MLP neurons of a small language model. Each row is named by its layer, matrix (up: input weights; down: output weights) and neuron, and shows model dimensions 16-111. Each number is 128 + 32 x the weight over its row's rms, rounded and kept within 0 to 255. Numbers have three digits each.
After each neuron's rows, "fires before" lists the tokens most often just after its 100 highest values on Wikipedia text that the model never trained on; "fires after" lists the tokens most often just before its 100 highest values on Wikipedia text that the model never trained on.

L8.up39:122121110109101110089121176102164120109111124148142138068177131148107119052092083158128120160157124170091153163155081072148133150083111187072112136153192087112124114160107191135163093178176204141142138140100099110110072170117110172103133049129187138099123159117169144129171101156097096136
L8.down39:150124115202131144109100142111141132145117154121154145119099139163150106153115135077103062129171158106160113104092164137085153135187096144205151105163042071137130163150110114107121177063084114186165098133101168135101144120135164100167043105094131157088154118087093179082082117085142190080
fires before: "9", "0", "8", "isted", " |", "2"
fires after: " ", " en"

L6.up143:083142099168125153153139130100092179122140117144177138102154140152118142087080099142094140158161132089110168147169038120072117128138075144141134145133168047102120140103195185101142087145110102196154140109153111163088125112111131098073082092176178127142198141185198129163122094134134091119
L6.down143:080122137127204147122135113052140100155104099178124149104105177136164153162119114142160179098161131168160119132184130096095084137130142147107121148145156125115088057125149180111114141166112179110161134146091138151084134123082052080183096147119105190100066108141189086120100102132171167150
fires before: " |", " ", " –", "2", "1", "4"
fires after: " |", " –"

L8.up336:121124143121118127099107151112177115064123117126147116142186078145102209058150076139122066122116098135087111158173085089122094108111118139136109062124159083185128112076134136121161129098119073133153165160104122039126080142135120124083154114157100095128126106098154155153128129142091114049
L8.down336:130140129168115127133051172120146089169094128106034098139139165088125122131091153132167158126159120134154101168094137156138092110151151098176133085131090152145106174141120089153092112126102139127076158187189128206175118090120102119132164130109128144063181097173157110113118091095197163039
fires before: " |", ":", "–"
fires after: "|", " |", " ", "-", " Time"

L11.up576:099161108085108150151187175137125128136139119152103095119115115170119159143101159144189157078121127117123156138115098077162135139139147106147139099098170110105098108049122110155103081130145165184114056161110185086113149106109045169142117095174155103106142156152129071201121021146082109119
L11.down576:152120074132137102076098159144067128116156145154101168110130152130131175115115113098154165194113119160193121109204153178148127134153128147108187136150107119131082161139069103117110160125131125145145177154177076108105103087114171166121123163141118193144133108074135164123099132135080170138
fires before: "8", "9", "6", "7", "4", "5"
fires after: "1", " (", "9", " ", "\n"

L6.up475:115120104115104139115139147112128109109101120169147099128179087135132125104113099143150142154147066118101172138124063094138164128116052200102096120116144074140134083097078142098166090178137196183121130126150127076115116079133106099183107142145130099112089106208203123123157162159137149119
L6.down475:116124193121159154129082211088162181158153097080134113141119166137080100124176126126159082120133148195102133105119126099080135112076159188152109135094128103132177106070115108097068099120123147083119149141135159098094117058106130120163140105142095061132134185125122111096144115144122132103
fires before: "0", ","
fires after: " "

L6.up564:048140102099148147119081152127129110102074161145142132124116100172078094093143109131126090163092186107152142123125105086126113102128088045144131086118131108173144157092175135158167210103087051166062066175129149148110096101169135191160114147101081066138158076118093083096163141142092153152
L6.down564:091127115164127088160099159100130169193177114108091155093085136190129150074145130162105108198111139103097133123178126114060121139141156178094088156089073145108066138187162153089112103168101119156098148062155144175103081167137081113163116126112123135099120153222140132160105131117081155088
fires before: " |", "8"
fires after: "0", "2", "1", "9", "3"

L5.up621:160126135122102140100132125158143144129099139094093119095130123133118160155137117125131165057138147161166199113103068067106152158150123174127114123138136141097118177124138073110177103164086165192126063139132173100101091090096140163157087114163146139125139192142128114134172104125126128195
L5.down621:093127127070163057179130158094144130124139096129179158149207125161106071135076149147145093160102056112147163125197107105098132079165179121101063130137138149159087115137134166088092128129129203149109180126138194115078116102100133109140100112184100125139095080099157159120166139139067120125
fires before: "1", "2", ")", "0", ".", "4"
fires after: ",", " (", " in", "1", "2", " "

L3.up482:118121147131121192110165088089129091155145110139131104133165054133103160148104118130148137136120134139128093147162106104128091091179119146123107121129188065105141054118137185138107140220122134169179141156100142152087113202105095123074159119138129114140109121090161151146155170138114088105
L3.down482:157133164098180116114133135141098103157147088076102146138047190124087077130115146126125115104114191171128107099113140138109160176148157185111092134095109192141150120123131067145106148086220156047116119128121133160129089166142137098147061144101148149166144135148177138106151074131166124120
fires before: " |", " –"
fires after: " |", " –"

L12.up549:145124130083148219174144153147090169126120126157158144037079100141098120092122074161090142117169109114111104127078129171119148072131095111112170124133107139178152166152142190159181162125150131072094149177071110154077117156143127176093162153147124151125141105088094070097171130171174166190
L12.down549:132149152094117106137130082132126073169100101131095151188192142113160135128140154176130136102165113102112126144129137177122153091143170152138075143060146165166116206090095177143124131138062051163101123097119119122161166101118155178102207196171111129125126118178118086102105129144145138115
fires before: " |", " |\n", " (", "s", "\n", "ations"
fires after: "0", "7", "6", " chart", "2", " Comm"

L3.up576:116136146154118192126142089088139126154130098129085126153166084141091165142110136124113119152142173097119096107184057086143064117125138119120126162182208090113125095132212255119125155182126143153129142151141106158069111167091157156118122088186086118164170155145133139159159066164095132097
L3.down576:111143146166186099187114104114114124119108051100168137083045144170105069106124134144097119127096130180121155118088158167155119184165189162121104125106096183148087091112088125113087114120192168052118120130150187153140124161158124082179084153113129167155059126120166139117149117087180112145
fires before: " |", " –", " "
fires after: " |", " –"

L8.up93:144135133119159186104142175180084114119058152123156122125114111166109137151123133117137108146122123084162145112125110165084089090137100058151190185166090104108139149090147130117157195111103110181076148127098097129088095119194150092131137131094113152122173156102090110118084086182115147175
L8.down93:153143128126116133122072126172218105152109094157129157138121114088188168096146131134066129152107130117134138125178125163130096140143058171123098095109165074045136096186106126102116154085072096092184059102113136153097097103164141132144064135128091191116142157084121139120122159137162183122
fires before: "2", "1", " |", "#"
fires after: "1", "2", "4", "3", "8", "6"

L8.up583:147122123122120142123104106127090142096145097116091137122140123154068106093142047171154121116094154108087117145086056098066093099165121187129101149073149097174173155152122178165096175146112139181163108169098152115082108102121120164106118052148147103166183156148137145074171161132112113122
L8.down583:104151150086079088045130138184154069140161103086141131104141114116138152086137137164108124137106165185124174123172118171112100105151180176165031086120140107116111116130119147134142106160131129164136121059155190109128087169142171085115168243145140154117159146092132158128125164097163149039
fires before: ";", " |", "\n", ")\n"
fires after: " ", ";", " |", " ("

L3.up317:144132134125132139127153085106165129130121149166154130157168130116095172134156104135151124108088097087132118141159092077161107135158079179131046113059154107160134110098166166156115123187146131177177144147095138120110143149124070155108105079163094110149116123144169140131175183150154110114
L3.down317:139137140098153142132124107106108108172185085091121117098056225123101055145136136136116077088154184135110173116140149138110144121156162146182101168134068163157139128115168065177129139109082114061123134116136104151138112087160138082204117153130147129187121159151122138116134081155111128156
fires before: " |", " |\n", ";"
fires after: " |", ";"

L6.up241:136118106130139134068118144113120108083123114126170120179191122160097129089124108155120118105176099089118149127106042151103035088134120141183108119125143126187192160113116183142135104109106097153123193120181081108122071135125177168096146078171182108106159097096168129121084064113115146126
L6.down241:121086107119108122152106126119101081119176097072140155159126138126134062095131165080170187098110109140123095090118123169119089098108107089104171145134142159110167159103154096164161143172162133070116153113111147107125103145069171080142138120131128065140156184150134125132141166137096108106
fires before: " |", " |\n", ":", " chart"
fires after: " |", "|"

L6.up347:093128138158114110143132145140131139146158173102126059109138186165102153147131140147149169096129136124120163062107053130148098089110113068160118117128129131126140126091154119112191110144114101189087111128085152057105124080139043126148140149140151081046252180179084097082139165158087139137
L6.down347:098141093146105121135128100121135159104173074140120130113145128155159139098131152109112067147184111085161120122084153167116123147160078116143120138139141175101113165155120138099074134129126131174093109060122130198132145145127085090160135150102136178068097180113120115113144191117180067152
fires before: " ", "2", "9", ")\n", ")"
fires after: " (", "1", "9", "2", "8", "7"

L8.up256:125103156109115141184091127150141138125059125040162120133091179134138146106166089144149104165095102157112215135126123140125139143114139111075121148133213096114120121091136111061171155128165089142135152145102089096120111075123090163146151133145089202162133178132153097112119093133126092114
L8.down256:116125132136135120140124127145154109137114087068070120159173090172170124128094137084085087167137125102162135142129112138155098100157157134156123132099130104173114185127152129139159095122159131173062121131127113131107172125147150172123141169089156182201088048176113128074061144127186103160
fires before: "1", "2", "0"
fires after: "2", "S", " dis", "-"

L8.up488:141112135149136116179131128171181123103147113102150057138173129158059135065145086220159135119133139069133106143142103142103152150179147125161130053152239105190082137144128135127145175137086078115110123085134078064089093117176106107141143147119157152126135143132161116060096093124134106106
L8.down488:079125083189161126161147197134124119141104141079134115088121112142153105067192111197126200140132133112178112142166154149138103132074149129134066077145151121104105114167101114108117132171094117152126144130132125089134134066146138081090113135139156166118166128136116121102199083144152059123
fires before: " |", ":", " |\n", ";", "\n", "==\n"
fires after: " |", ";", "-", "|"

L10.up540:126120163142176118124178145183135139127111180100122060107168158146080135177109121136183129116163158097095131123117120084124110103090110046122121139100122108124148127105161146158163129180135094168112137181157123098102099158130144130111150140172090158158149153157117061121146134124161088116
L10.down540:092171156132098070147135097083106116093150092141110104128136110160119147158101149163170132160103098152120134102129160152145132132120158139125110123110132133170121129119086149109147073138097114190111105163149130134144168120094148186146131168101123158132099135176169100047131139076129116165
fires before: " ", "8", "7", " |", "9", "3"
fires after: "9", "1", "8", "2", " (", "4"

L10.up76:097118144127066146138104155151201170132145162131139123136135129153160163115127132153166188088135106147129132161150054085123072112102120090110120063167160088108112144124134154114139139186160109175119041115107144059137129160138042205108162098102102056165152146181137068099144140132104041093
L10.down76:141111124116138140155142174149128081169140081127141137124069161170135172086090114165184105090143129102135150126130130066125145214163112161184135111135088097150106134094055139143158138079116159080144160171152093148056106094101168109118123079109164118099078136085130126153135064178185145158
fires before: "9", "8", "0"
fires after: " (", " "

L10.up570:107126073175107143152153204100079129170068098170150117122150177162120110063170117144132144070145102107123204147174096097150109124102114124156135158100109119175119105114097128093132120089115214177114181137105086025143089132092104142129132074141125109071072126123149136114098104121161102123
L10.down570:127158062148115148133108056198178168134134110105178119170072174120109159077156142137142129179136088094102167112193075126162147163110061128089113098136130153104075136131093075134123172108088119173131083116118172127100130149141136134108097112095103082130151134085083124155126133128151171105
fires before: "9", "ass", "an", "re", "st"
fires after: " ", " am", " Am", " acc", "er", "ur"

L6.up217:160136128145119172100165133138074115107120105155113164153180175135089089072089059156149194133136154110155192154214069141071075116150078171150088148119154102132120099115159164150112134151099110153153113130157139169089145157143118136112117063095161068227155118194186142131143090133117092107
L6.down217:131143133144208158109111097105097145149147093125102151069103164140132114116120114114081164144154159111135172120185079086073085179125126151097131125137167112074110088162112188133118099157102132154144117117136168174081121106118043054172127157117161180073097158188168149101123104153129114181
fires before: " |", " |\n", "4", "|"
fires after: " |", " "

L10.up475:108146119103087200099140146123100125127137159134107104143166162155077073185113144130148148142186148087177082126175123096142102115085118080189132150204108127185137182103174153118172115148072176122102112143125163131098144104097130111080142041089099139157126094137072150071111116150115109136
L10.down475:139117122185123125197069225156125135132134140163107131100078198140142138116183147052110129070135087138175125152170159079100086169187152180137148098102087134132074173144132110122135171112114138088170137109158126105124129167088117084130095083171123103146109139117108087092114111130090097073
fires before: "3", "2", "4", "5", "7", "0"
fires after: "1", "3", "8", "0", "4"

L5.up478:103098127083086119110108148134117145161114176106146121123189114138127200115165116139166159097119149158129212146107061105137140075159133116088116119107149110148140168104113136096158118156124141182110137138130106026113082110136115123174112150089165135096131083159192114123157149143128109068
L5.down478:132131091121127099165138138104124080141095058145137132135222057169117133107109160124188192122155168133117125159138119117120106079132138089069111095146217157120073159102141154115151188196171176090133123190065137136079097089090145208171094125166174138126099183102139128097131119129130118141
fires before: "2", "1", "0", ","
fires after: "2", " February", " August", " January", " ", " May"

L5.up376:120132148150034123121135104101143152130145114139096122153192168150102210145144117107100176152157135119144156146139075094093108153141115142096071120124169070133111104143153202090190135128112122206179140129118122068088111117091128137071120102170140127139156156149116115099104127138175100097
L5.down376:146135142109179140139155124153116108110110116127146136137142151138190103154115161147120125141176104079129120093137146175089106110114144095102152079101090149140084148115118085162096148103170205046086179150135175157131128159152102104152087111121149156079109085173152124127142128079127149161
fires before: " ", " |"
fires after: " ", ",", " |", ";"

L12.up475:101184053127129125094128158108092186061154134035136105198130071178116096128100092115082133122119108108153087106173119113124097149177092078136142114142149154145136176128148169170120175162087113156157093109155142132128117093157132118125152108193121091131175143160089132096118130111130131152
L12.down475:058138173157074144146151132086130114137147138141066148075151180181119142083207113103092130093129144110128185104098130082121170141137148168144144164089120118145114059084103154108134139107132145119147129120159080114186145106085144074161133060163148166107143113117135127121159074166120118093
fires before: "1", "0", "|", "2", "3", "4"
fires after: " |", "1", "3", " |\n", "4", "0"

L8.up17:086111113107141142152151144122134160150091114124115102116162158146092112140067131128204211077181095131137186179126075101117159136089156122117094132166146141165108086087095157186161156150134153150085151158090130026140112112094141095139186119156119113131132167133118124054181107149145119157
L8.down17:141146113183137076116133130044192085160084142131145161097132161179094201116162138112103095147130174138125129107132063106122139135139107114071154161127092094125060120187167168128116115119118132193173088114139149135115054148134108129131111099073173083141091097117153134155092126105126125087
fires before: "9", "1", "7", "8", "0", "3"
fires after: "1", "2", " ("

L10.up42:110130134139174108078101163136111122077131175089133120190175116157135131123134122131094120090128163145085125119147146170130051114094083133176138120181201142164191165102134118134117203126144139103150124158088184121092124117155154165069096109152149124177178127095138172086110100117087150117
L10.down42:160140108156151097175154173085123129151083091178114096080156120125102158160102146116172145088118107149149126075185154084096040153078155126159145168114129145118104096113129131157067140178156183149175093151211171123121103145064120119091163097152183156134164137130096096124093149101107136086
fires before: "0", "2", "1", "3", "ian", "4"
fires after: " |", " W", " a"

L12.up65:126124089124101155090159127159162209130090225165139093130130130142136125093151100161163151061135121124159136110163149111154114158114088153092076119152183071109131115149090135143142106116108144149194086145060074089110127159081133100080101135128154105145074104134123127109153097179102054125
L12.down65:123109171176125162122142082081113158151089103134121150075118069178103095127062151143162142134135164156127147084103129132218122165187157121141094024127138097133115133150122181146161105136099132094136126106082135128062113153161117129122055130190109079088100125163116113139090169095137173136
fires before: "9"
fires after: " ", " (", "1"

L5.up148:083135099125129163145165124099100165115138094131126146111158137194107107063116066161127173116140109107141182103113044084093069118149131110196109133161214094107190127067209191123114153128154127148119127132111144130077140141140135114071150126170120134176213152100155104123080115137148119113
L5.down148:146106106107087068088078151163105128169136210065149112170119154165098146093136182081152087139094149186141117179114155082098206156156146138111081155116112116117095155138093170032117056109147095171119128091170128142091068081120147113184146129156171072117090170155125115139118101170120152160
fires before: " |", " "
fires after: " |", " ", "4", "9", "0"

L6.up461:177108069120152109095103132155140131074149158092161157162187115141069185065130124147125112124136090112130077110119092141108091119087144115116118097177171091144139117097152096080125129105148098133105140156174126110130077161191095147098094113109143108124154127159191122165062115097154139109
L6.down461:124132114086083080104088126139108087143139141172144144184122099147123165157141124075188206126105157123099102089147124132101135160135144142095134132121068074095138215095168102093144122170127187151124102103090155055141126192142101107107082139154097134073167198161117166116129156158167101149
fires before: " ", " |", " |\n", "2"
fires after: " |", " on", "On", " On", "|", " Team"

L5.up508:102107107146103151127163154129091177120160088145122076121112061160114147107119117152142112135135085121095141169185066075120091112155128147101114154157186095136170130127205219068202113111111152156126165134125121157110164116120158183070132152209149146153132171148162148150114058158163057112
L5.down508:121106079130126182150119148132129135145125102138076156181103083057166107148137159049146140131176145103137145121128131142145117092158159120090108163066090138116113107186154158137092140133114139113099135091135157124159163122096145198143076122157060143126140077110153188165158114098133132141
fires before: " |", " ", " –", " ."
fires after: " |", " –", "0", "3", "4"

L8.up471:141154106155135140138165134089085141118132099133130161138134123132093152122102095128179144163157147052152165114172091172098120137162072137171124172160165100118107131110221177136096155159137106180143128092129171142098111120144080082106122075175128110175146146141129213120117107160119072205
L8.down471:094172178170129114065167120105116129143151127030099134096076225181146125123133146149125127151162126136123132139151155146115107158158173171092120121109115140118060118153178124080121150136092182152128102117157173185104110155121121129140126175120152161155073102153144132149089092142138142123
fires before: "|", " |"
fires after: " |", "%", "3", "5", "2", "7"

L12.up532:140158131145139124148185166158134142123100124176128112147151154138086156077136156151154156151135114175116171140087090097077117085099127108152103122165138159160120148074168136116196102128098128171081169152115077082086110109152154107153200126118107125064112128077124151120085071135153102152
L12.down532:115077098168128087110161173137126121092125159149130148115155168216155134144154079096087105119147141167167126109102129128133077142152098144146176161092111087154073130088086192128149157113177137163139117086111157134153057133048103093162099069091120166111132077124147111172139168080082114107
fires before: "2", "8", "3", "9", "5", "7"
fires after: "9", "8"

L5.up414:132115134148098085116179194125120098171113176085156098143196127140106147157158138135123174158169145101177165122174080113124152106081086141080100088124162110089128088155135105078212089121143170165118155156147144077112118106121113122126119113166118150124157124162151118084107172147194121171
L5.down414:141167107127174140102163136130109183061137093169095129125068139158121094126021145117105140146110102141099121128075143151073091132130181129190090043147106101185129142117129129156152141176107123084129147148104117133126163122160118133100118112108119161070125069083136103198128121076084118129
fires before: " ", "2", ",", "1"
fires after: " in", "In", " In", ","

L8.up157:109100126107080098139063157102094113152134166170133099099162147154109163111135085146114096166076128114119173194090147050132133189158135189127129082117123137083161135117126160106174115147159119203143099116106112132105046129150129124136129115162098111179178110142173067115150120116103168122
L8.down157:170168123101129102112117176101109198121110143138115131160163116173169156151183149128090092124181131155134154091124165067057152094163148159109137128124101090187156107121096123126101151088113145121132101150160109065055102125038133132205120136121147113171068125076068134146101145172117116153
fires before: "0", "2", "9", "7", "1", "3"
fires after: ",", " "

L6.up415:122123114101122216132158123156156137075190104122126112167165142146050111126079099130065117162142126134167186127119067087148111147119126133124066162171135120119152141169130182125179114154086056212112147125171123090110128112128147134107125139105104105183210165194120079066145091138089132137
L6.down415:170117120152105123108137190138113113117077154092113233124126144102143110123112113120112140169135077118154129130176178153075152156141123168191118092073036193169058165160121125134100163116114138118125133089166120104116159120107094081155151105127129097152123126149094175123117132088119121168
fires before: "3", "0", "2", "4", " ", "5"
fires after: "1", "3", "2", "4", "0", "9"

L12.up438:149094064137120149138124160081131165091114159156176139122111078146097155123196111086116150117165174112094179177160125059091127197135088136110070099148112068102132165165086144112204137135097169115186151152104104127111130120116100184106125067117098070132065105089131122091105123110142123118
L12.down438:160127145151092151111171093114070187139176126146114151139088103120142109148137093135136081080143165143141128160112130173181117158132166162116125149131109129115157092105163126178127119106082177183118092086043114089084074086157136128093090155128146153124180123132118104168126093134149096159
fires before: "9", "rag", "5"
fires after: " ", " enc", "-"

L6.up596:151120134101126138088118108171138108094120116140140127150116103145089139156120132152168189150159152110148131142191129108134114080207112101186133154199152108113130143099139135092162193114059125173107147155115078116093130096147123112101166122108129137129182175157079107136145087149077133216
L6.down596:136119100177127128149116142134149140117102141089180111059217127132163171144181090124128122105135137042148152105123077147114096143079091089087138176095153126164105162139093125096167126125113132170161175125121120071101122190119077119125092098175084165071073184175153117085119135144150131084
fires before: "2", "1", "0", "5", " ", "3"
fires after: "0", "2", "1", "5", "8"

L8.up222:089116098118106126140130155159101172110118165071108112129150138145124186110175122130161167179101145089146159158126071135160079126069105040091115108151116120156098097082201135138156176153171137159134168124142127096122123170127152145131159071141099131142130144147148112149154106164101070068
L8.down222:158113103199170151093070153199134091155159121093108180121108091076194184096171137086160149141181088145098103130154144183119129184146115106180138123088121083138068112194115143108136143087118151110148100138108151184121118135165119073076096136111177104100115129111167107143072152109186111088
fires before: "1", "4", "0", "9", "8", "2"
fires after: "1", "2", " ("

L10.up13:098119090088107128178134190110072120125072170130168108159137124160097178104151126148204102134114171093102143115156100128090134134121125124100058154159163158115142131085176088124114113170128179155147127160147069072125112101114113164169132099107095135160157167087154040094176119123167124097
L10.down13:112137149128163145144069149146133136151108135061083102123147148169180205210108133077079188139137121135130139108104070131136106140105145150118014114159191122098126183172136133123106112124075119102124145142113102093137110117125133118119127118060141135146101102140187128117183131126105140109
fires before: "0", "1", "2", "ell"
fires after: "2", " s", "1"

L6.up118:103126071137163171161167166118095108127082145120110141101156126162065114113102091159153179151158150099141102148152078100103096073134110094127171148137167112136156120095126174109111166150075113167112201153120128122099119125143149141064147103123170109149148183119121137091090083134098138096
L6.down118:094152112117104140132117176142124163096113109139093145134228103108112120138142089157175151076100085168101153145100145130107100132066073072113154070125135109109203162131136121199123063131146141181134163124096118060194121085208144141106143099108061135115137132110144120176125156089122115127
fires before: " ", "3", "1", "4", "2", "5"
fires after: "0", " |", "6", "4", "3", "9"

L8.up70:121132134120148112138160150130129108173024144174217142071101091150102138107153105137151121079117135156172115090131119098098133178100098103132137149077145132176122172108143153105096186082130154138114097137101082096120122135107128147128084171152052117138104144061094132099145089175127146120
L8.down70:140144101176133107169149096109154170083137108083089128200184178108193126099100150099158167121144171103101149097115107104117123062115145086167114131145157116112162073137124146120142072141073099134129171141136131094062147118118070156197108108130123172179130061204159127160096139100116156159
fires before: "0", "9", "5", "\n", "4"
fires after: "-", " sy", "0", "2"

L5.up276:091137116107148072117134090118131147120130087106139134102173097127098187060116105144119093128157138158172194145155009108113076126163149097124127139156201120154154091118069185084105147154111105121126116130156111138071102150118177191144127127167187100137143153132147119070094105154112142116
L5.down276:120165142094148073105175099082140149153110138132104167131101177150160122139108165155144142105127141163162133114098108095106154135104163167104146093053138255119153087095089090136100125106163158059077069161123127127128127217124078185148105156091122158134144169123126108097086133092149140140
fires before: " ", " |", " Candidate", " Total"
fires after: " ", " |", "3", "4", "1"

L11.up77:119120027132155092121121115073139148083072104070121071148154173177113156102136102161175121112135111096150162135147128159161101150142088123162156088181143060154171140136087149102160171105086145127146155171135129105075100111201130194151145104118116148120138074135156057164082135112108178117
L11.down77:191167127166129113091116187141090084143078108150126131110114117128091112142107145133118137115079135172192137123124120157170151131116119096152161095125155114082161141097122122112131127171096125119147149117172146139149140175128124151157152106088163136143095123052102093162111139116090154163
fires before: "1", "2", "8", "3", "5", "9"
fires after: " May", " February", " January", " December", " June", " August"

L8.up38:091121101144121146146084146147072109130055154106124096085117133159134145165124149124115150178096144152144138169094083062172180162168111094117147089150068115139132078094133142098123097129127119153120114210123138109108067124122123124094099111128133133153201143171177101174141110111102081179
L8.down38:093122133128103131137116187089089151104112147161114149120161124099185137174117158120100158134176110122107157100129131103151103151112141139083066135160189106149110146137154114159119115088103154203189036143097116162122167089123101127124177153118151125136123122121123124109112147110109132086
fires before: "1", "2", "3", "5", "8"
fires after: ",", " was", ":", "born", " November", " "

L12.up325:135139104110191119101092179135135137123153133106086168139172145145088091170128116127122128133159119126192109124194065125100077139145100089162132128238090157126166161134142172098134151103074151110126112144119125103117090132130140110178170113148108154124110127152074112090115107174095091220
L12.down325:056130162177099141089111218123214130120103063135158100147132150229184132103213113104111153131133096098131160116096107098117129094104116138132107155097073103134119112146096139117102102133098132134152081096172165096102124127078125130151091091132127130167144180166130121145129152100116162127
fires before: "0", "2", "3", "4", "7", "5"
fires after: "1", "3", "4", "5", "2", "0"

L12.up195:089166125104153197099163117103178128052113142120147121154181132150084141124122097157122108140192086088148116095119123149111093144115114100120101111140156130182105168127099176147154068143136063128149178179107081077136096132172167061099139115139115124139133114155158103077139096093132163160
L12.down195:123014085125116114146086136162147110146089103124113168102048107193123138134143173095162133098127132094120143135092103139120165131142162156102168138064146133102127095118175123066110110120146141128196135170148100116011120184134132172091094122154176125201160103109177119170115103161160123136
fires before: " |", " |\n", ",", "|", "9"
fires after: " |", " ", "2", " |\n"

L5.up238:106125099127161105156173185137126120175096106130163120156137123135118109122090138134119173127159180167184116123123113074097058063073143062163126143176131122112164097089126150076158191164158127100017140133067159131132108186154153162154136061142130122126150162199110101126127126178132120160
L5.down238:166193114107144120139167093071195181102163137082182116181132120174114160134094152113081136142128120099167089136087145165115146152131135136160081070114139101121115122173068127108152138162106086069144088186152130114099140114137155126134155130150122126070120088118098143110123149094158164107
fires before: " ", ",", ".", ".\n\n", "s", " to"
fires after: "0", "9", "2", "7", "1", "3"